{
  "d_model": 256,
  "n_head": 2,
  "n_kv_head": 2,
  "head_dim": 128,
  "rope_fraction": 1.0,
  "qk_norm": false,
  "bias": "none",
  "lr": 0.0176,
  "lr_mult_o": 0.732,
  "warmup_steps": 200,
  "final_lr_fraction": 0.0,
  "doc_mask": true
}
MLP neurons of a small language model. Each row is named by its layer, matrix (gate and up: input weights) and neuron, and shows model dimensions 128-223. Each number is 500 + 40 x the weight over its row's rms, rounded and kept within 0 to 999. Numbers have three digits each. A neuron's up and down rows have the sign that makes its largest values positive.
A block is one neuron, or neurons of one layer that tend to fire together. After each block is what it responds to, as a language model described it from the Wikipedia text at the highest values.

L12.gate31:519459519525570534418491489542524476515455507509512552534507510581544540542481530532457559494546496578528488504538544559528430487448551542512544488456499506471440568483470499485522496441438459435534498480506504448454459545494410502582531520533426525512485433505513489529510391538544478517
L12.up31:520451505457518468546517518548496533438430463463496550484500503512398569507495530466517529519585480524459497521386556471443490583561500470505511502515568425452522506427496495533484505484495525530515546488492509442513498464404542464493500558485460518502503513513557493455467574502572498570
L12.gate60:487488477543499536467554466456417491510488441518505486509465458503529497393467525508526481511453448539514528490532480524433569463426506498557514512481488532581493525528527516469524499489416570479502500457507520424501425452561427500555525501488441569539502537451482449558420506576489483471
L12.up60:483490495431483522568503533533586509459530474451528488551505500487438495520460502494546458561449490495492363478508484459489520479456496454434460526498525445529403542425484474474506519452528481508487505483505467515492448419462503436501527554545461581548495518452483538487422451573512454552
L12.gate62:488536577529485539553544568458530472428491554444450416476539502480461525585535579534518497509501506547546506564534523435449463461527493520560518491542486504562449531494445546472490491437459535460514533514402428516516416545553446469417533486516495493507502541516526465474452541460429463469
L12.up62:486482519477485468519496511533462483464517488458492469407521549486461498544494508505514485436552556491495522454517558507464492531549497469550456536481575529520551445497453488497530601543531522441520529439458447452461470498532460440497540551467524411478519465489530454465541535540484554472
L12.gate106:527530551504521409548537508551476513446540484486482487510497582505469499536534491458480469572469484546470509507450506520460517487488484528464492560496501537525564468490457521454532529514518491533491450538538454451459389488501487479521462487534511495495505493514482572473547503544574482439
L12.up106:559496465481485416524542509485524463391458512550532541508463587498501481556475502517561547474490511573496496582550549566547500483533499460518441512482488598491524528518438561559521533593538501543445477535477435543491476489524519491457506539506483554517478454447497601530471510460487517470
L12.gate117:462543487531441514483480511483553513491526475481490473528460494478523532513466532489526474515488527553525494391487513567527428520472472520485562531403506548456459508516531474490556460575504522545560477443467505523511556445489493500451480443512486535452414539437513455521437510426583454482
L12.up117:575507504491427496526524500513487515445489435539549494511494575469535462455467568544495463567565525504496436450557506536529419492543537531458520534450505467550496547479556549466517460585437475466530516419554486476542502454481477482465524486545542509450492515440428520549531507457521417505
L12.gate142:440503471523483482527518565492497551515504442518513486558556521504482532466485486508532445475565444505505582495501453567484485511491499472445521486524543516399479546504480541507568570521515445445530523558553524459530490531519509539526511484580488446470437565555470581502585496531476507538
L12.up142:554541511422552590498552524449532494490479406480531485544450525519500458523492523520386429565513583462507489533530515545507553522500533490504474473508458449462464534451562499471439436506440435520506566484492555480520467525524507489484547543473544470480525581469438460468573503570455473588
L12.gate193:519584429485524520525486543512567527445530463477523475443519479521420502442486558476438457513516457607462456515494460508459510532446506516498485492498503497473447534497457568455500417518420526496469535468463566501486454547501507510532567500511504526560512548485521520482515502504436507538
L12.up193:463449452517532572451564464471453478473451492550602458456484477469522522497508562519466440516521480613467527571490553574570528516468458470544448502559443455502487464471502593524507509493447545463474501495472459518480434426462511495442536514490527535502503453444514497501567526504489512522
L12.gate197:549537592533513539621588531447556514454480539508489451510550435498419499488525497498488481508436446534534460488502511474490521442518450495542476472466531553524481546561492520446466552547451493509500548599510424511577478515506468512477519560496503472583473492521490467465501566480554480464
L12.up197:526483569456479532524470432529470472386471439515553489490506563540503460452464545476522494591436508530536519504496569427502510481485518450496505495577540491523501485502509470510531513541497490427520536500548449510516506513509534458486502533530515403530532509516520469558562533506531530517
L12.gate213:482471478507476582583488480484509494462526500545524390553529534485442496463503538560494507479502563474512514484562478495457531532532528467531466476487474492448488514476463551538509486522503493487474500498463519473458455478509478494469487555496479530531492456476531419481485471474502523512
L12.up213:399509565449510486540517509544512547449516552507509487498500560525569541566481509537535529484490526495479525514533440497515454473544444482494563548482486541547486444491353495481542433546540511495536526496466512513403479527547482464509542480465511623468453415538473519508480494524531493497
L12.gate219:458537517519474521482526464535478554530533565474466484585553533541513521466481510397525485503433549535519509576546513495526512514575467453596532493553463508492512565490493524479499558500468548503549482524500501486481449485486540470561490491470528464439488473451519574496572522523475418516
L12.up219:473555501522536468491545463494523514511576473510438443475501539529521472479459494476569447466488529568482555505504530493436491437508513469503499575545460569522591443408456522555560516506464547528563537528596478464487385444487481496549507471444475466517463570489517433488511468511502499533
L12.gate250:458482441476436510513443511467477468467542485506502489480550553507444443553528449557503437436490469463521507516531551489485500483458465511464564463543505530485515534424438511483509596480419540516509512482489503579505457512427467456501498556528511541545502458471478451530584474474480497535
L12.up250:533576544491551448459427522513595483436490483554462458400524530545504545440538474479590445576482459532525515431505467518417472540495448505487580549464477487508473515556469569553549582466458496534512451518473463469545513509512476485496514545523376450479432437514443468477526510551532532499
L12.gate286:503510515506536536527519483432484550503468422526518436508529466476507501505470508536544463555531484505518571492445544518484502454487471560487487538481463486514504487450509529507466545499560468471542430527433496495502546538546553432471500461456494490499478472473466534494429471525536470540
L12.up286:484444504535423554507421534541531481419517508538586531481454538500492546538473504575553451417511504577453510456487489525470486588505518545442484496538554499517509522523556529572452471454462563387548477499495498542483449484509467487512489488481531496515526457466480442457482469515515496565
L12.gate290:559412505458597569502489528534521479453545469506455435505535584491466498465555441511550491521496510557474545473461492550551564538475440446500524538539461518532502507465515492542495473408482468511523537496522498489441538540565481507543544597464516517525470605438460541496506489478477488598
L12.up290:518443475504538510476493526493524524493513445468496526397480525466411542460553474462536469511521489605449584513438484580534437531512479435529468593512439510494550434489472492523514489453523522458510467439495487570450465513498503436525562500506494605559474492441492504518538496515514520542
L12.gate291:549498519478502556457526579566469469534441555544478485514511475527461517394455493496577471511400519498550477562544457479495516527511527513538529441506525469487503491538479517503520512453520506559483471490507543481488499470477490503493452499469519481556471475568488474512564556430491491508
L12.up291:485578444472579568446596474526474432504562552487442488589505440528497488515520494494517509477522441565431473527518497418424475412489486495584502472528537528497480517551415550470484551481486532497503532497404532482447508479450430419504515517556461514463496405462525487487483480484452525505
L12.gate298:501451535485553504498494479505482534482431443522462509481505470508436440465537512465545507464433486523493522525449498485481492509480493534529450562457476458492430574473510559461399460507564527528489457552459474524509472492538422570446598523470411490530472499474478587464528478529548505435
L12.up298:506578494420462493454536491453433561518474454484513502473508593494490491503497489474509544481489418458482513485552477532537500476527483429492445535583528486566530531569579531502524458529542512462507543450483456536465527485465543457473480542458525482447508489432442461547547536484491462483
L12.gate302:511479511519504475529589464532489480429409512508534519540463515573468536496521462484523483518526514572542533537484561406465480484480452514476553513486461507523480463482501511532564554458403549454496481542529524461488462541453516473450545510469463498484512569499463490506500497530525489516
L12.up302:437512442465459522534493498446512582441560495453542437459516555595445487495453515466488467476490484497519503455453505465513470491537540423497433538507533508497504539508474489520461498528484522485525509495538532467508487504545560450465420450514542530488535564480460383475487547470511499544
Description: Split-off first letter of a name or word, usually a capital M, in lists and tables, such as François M|issoffe, Paul M|ardle, M|N.

L11.gate1:537463494538549470560499478530538464459529444470468442571471456450466478498542442516447468439476472568570525509507571556393512460472453492528485505391526492539480539514504566496525503513582579496493501544473445543490549526449509463477557470497435480502413487425422480529549528474555407486
L11.up1:528451571485414527522486528497521488513514523481492504446438533468445561464453597535505550546522455511518595455516510427465489584536514495482457426482492522507500456365526525489485533561509462549540550499519475503520469510563531542477516485528498551518462531477471425541450575490540430454
Description: Word-initial pieces, often capitals, that open a new proper name or title in lists, tables, or after commas, such as M(omoko), P(elé), En(sor), Un(REAL).

L12.gate41:585483543458586439522494501497563562480501548548480598466453485483472537444495476534568483594516457575538484553540484469536525504522546504476510512533526528455475522556535460472513462460495466516531469516506596449467484586562527542532468537498521481468447408579546465529489557538583524475
L12.up41:482602580458481552460504542521505478508506516540556561534564439516502551466542421424431553540476511553522472451514441521519514390508546532513420517521474505503568543552508484488538552492490489512455544480465507489577545396521570444532459500547498411526487505504559496553515515440545559577
L12.gate49:421509529595553445548505454486459497465436504497521440468569487558446495546458497499467547575480497483511453513479462424473521538528476450515487479569517524407460518531444524476504461472495477488573558561515475495503466477557554534528499403473457509494489471440517550473570489462526534530
L12.up49:546523571429523483480462525523568456555496509481523542531539524473511500495543522436452501462522479528419473524556493526507501522511492486516505487503467467441551477439509456521488462531570616534525505549517567534479519557476491522497514586494540488470527456529448418529468498469466512483
L12.gate80:519441526522460533516500561503492490533405399441501499528482461396543485485453574478495543489497485529447505478454518496509469524547444495457463437526491537513460542584503493493426494506536493584499548479534527490538523495427454523477486519443444542485525529461535513501450503570512560505
L12.up80:528435545492551480537479463439449537527409457508468488473475543494523432515577446411525422544558482493578491505445447530514550413475532526508413482483504544532490414517444476543521534425499593552529441499520590454454498504537432527439455500467517482499554487514510530500551482512500490509
L12.gate84:540502569475528498495497541569553463451575484408489533429525567552488549472435482488494477504534449491489492512444417524562556450515511414455556476528519500512511516497550541420569488498509495539559532500518527513450423457466475479503535543451484486486488548522523462377497487459447587522
L12.up84:479456493534485404474489521527492517550460502492507533491502416466533475481555550502480490454572520522548542424430445498526439470556526564483416555504508496538539440573489490443429478495505514535566461558547529449542472467623516549540518501459454462498484454507556473512458525523517549542
L12.gate101:411506573446496470438481487499501501487431493554467455498506433477498471562507608463559499543519526478554462525509536505442491532469493481471500515567514525457541430585524499449492485480574472527531514547533466480535433498450500513527527554511487552496504491415411486507513506558532492535
L12.up101:500477532411435516447535463472542469502481521524492460482466457411422493517504504412519478495501485483454487560537457527534526436496611516512452517450552448548491490544555483483528501466496501535473445558548492477505473585470519487566609548506507540523444481526540494503520515552502537433
L12.gate128:475541439479576554491492511562534530498498561444487520543552491456539488476475418494490475589515495520466526463533481495503485520528498566439520521486513604519501497484469563492461477511458574524484484533515492500526540484525538511459435442392492470467466460443449472503558459516512487451
L12.up128:579524455480479439473488541520520551517548505473444494492463576469463452523504443539443485546552493489536475521490475521505475455487441473540568550457524522515491421423483511536581444483434514526478491530471438481553475457541476522510491497447492524434432450457534513490502590464526578453
L12.gate152:452499552516496504573466497497527596528460498478491564519518504460567458469469531490491477513575531448542478502520488475512468424563459520544471453515481493527549495461547453486600549441536563521499455538471510539449483561518510479538444509500529456528497449472492455468511521572563533505
L12.up152:417490487513538468458469518500516503486534553446524498581465508429504512529501471507422509504490446518486530521610501489534531498484486402495530507521465509390543526517477516549545524515501517532523556572471536497517479518467470513568524454455473516454482509494481500476426541469497536490
L12.gate154:525476512423474538547438398562470440496435473486542462497480528487489488525462517545541506518578444574536514495457520480484473457559476526593506546564421475492585551472550453552504487470490443469583429509461582528490479513443487520476447501547480481582551489482501506476566502520544460505
L12.up154:492478492432541557548526505524542462483477518445485547494540576450504529519389545451545461502535579513496574533495538540482500497531478516498440511555520552558440556503450528429555515454560448596495509484475426514499456465497569476519457453511481539475417540456537532549552507510524537445
L12.gate162:482558501494454583544449583551479492529458550529519440457501519593409509481419433481501449500553485493481501442525502518559468539501422497506494459533509557525517448453430462499462541511503528496464498499553473451531457474473485425460487450494533492471493499501507460543446453486583516503
L12.up162:447481529502566485513504532506452474519535541443474481492507458506490481532496563429489508507560489569483433535507535459463549518588518449539476420504459498522514479528422441508476542418488599538529487444490467516471477544534574444511510532465472455491490427509557503504483550502565467492
L12.gate176:478543550529520535468579455466470535463471505479465507494589472554523427526389531495513504476530512466509570450558468454527481504474487466471417484583471494562473476434448511510547478507470489507459464511522552545474439505450409535519482525566484471535472468469508480463441485528556587516
L12.up176:504489562547439515515481461440546490483491508558457483425568496470477528464506548429523502437527493483472489447468489451519503475487523491520548527499520562516506470448556617555414523468567473572434509483414483531581465612496446469530527485546450436461448528482449533502489548466520600505
L12.gate227:610490526484548486534429465530541561472503459505472475553470596557534558518522481403499487577538467661521491451499463556508527467464490535494492520438500479504503542477415529522489489503414498490481475416531458431450459521499510506423470496494520507574484606510521511472549473491544569505
L12.up227:553450452539500499527452449488513513542507428524461430482446584506499549548550458521529514523512457540433545495520485461524470519515505558446509421493550516475484495528506550512502524451429471530526518544442551472436568420443510445451491514434546444530547433471575500476462491410509513560
L12.gate231:575447511498532451470493505453503491547485500464522463594571492522480532546502500462513508552432472482501586516494471536493453482513563563535397516559469462454529507482546475485514456426503524495510524450582609506548462487565453457508516530489524588594521505495504475527494502546528477500
L12.up231:501474492514572465513548540475503530502436444462532490552467498551493472527455507445517523527466555482442485452542457502492479467464442430512556494455500524552438573493535503460441534561456532496480459519542433521508476492464550480475517493463519587473496507471533563509550467538475514593
L12.gate287:532569533600544517436547538494576442516526452455514533500505459516423485517476483550495531444537441573479480593524539533504469556558529505537515486431478491474444592493484420498479522505468443523521498510526513518508429554443574508432446507442521500460461502512525461467501499525517565509
L12.up287:543454487502516431558466450426545412488523536499532534527484501521477519573511464536456513451492491526535479583488428543554508518554525491440474546523493572463558517456513468503503474532476529533504543507509492429551431482507546495377574521407432503511502458534475586523549530502459422477
L12.gate295:528423490520509530542449521507607481484596506489453500509438493491525499494495463526510562467464524486418551483546467462530497526444461457509511501554538481484446472421525494550544506505484525468564508531454504515533489493499514528460444532461439530540494463514533457551517422461502521513
L12.up295:482464517481462525523500522482563466516554497488524480503495494484538445553557547503472525542550448504435533479568501489455539492549477490463474560467529456491457547432569516444530523514447530565484511441531492486543465563461549529536510489540541513422499585466481472516518485460549590512
L12.gate307:503448553473518448537507487448581476585508474490502493518459476506484504520470491570494532508498505514478535476514508503485476492445470547501475485513447479493434527509457524547439439502501470582579550469487596510485475482470467526569488474476445507464418459496520471566502508487551518458
L12.up307:575474465472556502521501455493490536490480450473467532478465499518522514528505534550502534560451423492474479450560506547473514534460502504520478513506548614583505577488477503531552458482502503456494521493477535493500536447469542489485421442477543537460454472528559517503444507506480561470
L12.gate316:528479488447582531498552496426513525469480522510539550473455418557528498576468530553423414435509487528490539505471451591477480458502517495463531546471488537488524537509498479464487517461571538530464495533490500450479516502477471496540521522503545522510561454498556558455503507437536444516
L12.up316:523521490491525507535561530560424535460547464446501524507454504485476551508511522485489472495458470471482475590491520509481484484472524518493520514518486567522427506515466502502571421462524504485501467481496516492444559472495460455487457454497465579568585540470505517515491561449491492372
Description: The word right after a subject or auxiliary that sets up the verb, mostly negators and modals such as did not, would never, won't, should, and infinitive to.

L11.gate50:432545546434506536500499502533531531522495506470471534464448535469525420475506520457457498512480509559490553500498483497510435500462485477577475491584372474441516493427480505486529501519492507536444507569467519530468489516512505431538530465464524529447436486492507544531432491477501485545
L11.up50:491573552524522495521523524452482522494484475498490500510499566493506439501579548451473550540498485439452538444498543496514464560441530475532494482506515542518513547487526489462526486472537494548490505518509573541637437517565544423498495489463464480504470470515522433456446560444490424529
Description: Adverbs, especially the closing -ly piece of a split word (stead-ily, cheap-ly, federal-ly), whole adverbs (significantly, fully, newly), and sometimes degree words (more, wide) or auxiliaries (has, had).

L5.gate43:502447477468488488488499463448501511505504453445473430543546533559390511563505441476600527446525519561516560488545546526543461608442511540487558468470422547522594588433463523498478480516525524470466477565467574518500503516496466434484496451484537518501474474482448447557490453491559487484
L5.up43:442444510500568535462549452489580445494465513483447429521468471509483533519525526557597580529525536557491560466532503500565540556496461567515537540484542489554453529558498489455543497390393509532493544550507574421478481498531514470464528571510508526510484439515526467473493419535533486564
L5.gate78:449516534511491507551494482469551552427479494445486566504443529403446522567509499482558598474558406515476465450484532464483500537489573481545530435539538485554489465532479532519477448485511480489511577542428503466422570529542496497576551510505532583479498466494519458504478453515525435529
L5.up78:521411529537508457543410492475508502472536500412480509561447542501457529455568466544538579557469543490530456387511539465573487456472539459501513516574540487516537514487493454519505525462520542494488506517495477441512468479463501456480512555495481537499528468563483523493505440464474516493
L5.gate283:425445499487493548422563507500520481477538510469485445478511472487470505520501521529521518456558465520552488426515502489519519497472509544570489400475547454557553524552458560536521491468562418552483468504427508452462402476540497532518533450483538502472505424506555456470488498540513581437
L5.up283:469433527473607558451476518551540481502510477506468507514443480537455514577492485525542404533487535480523524507485546479453403514502447487517493514510541494561487490427505525479462483513579525495461482503535536441504446484473547458548466510551493502503537453542567495515517493469549517527
L5.gate306:573499450454497527454472442487458551580426500488488522544448453474499464470476524438557568484511436523489543531570471525490487488593575450541415499543472522451534538432468547447524500521517490534456502353435441498495492519422532512489519487482485460480447387538508516523537522520461545433
L5.up306:460552543456479540438474470481457545556483468513534516465531487474440430541411512516461406468499566492537517513478486524483501472496593439488463472529470531494536490526459551427499524483437486622487483586461428478509458548478481468437469509468488468501548423476409528533491481489515551489
Description: Adverbs and infinitive to that come just before a verb or adjective, most often the -ly ending (strongly, greatly), plus soon, still, often.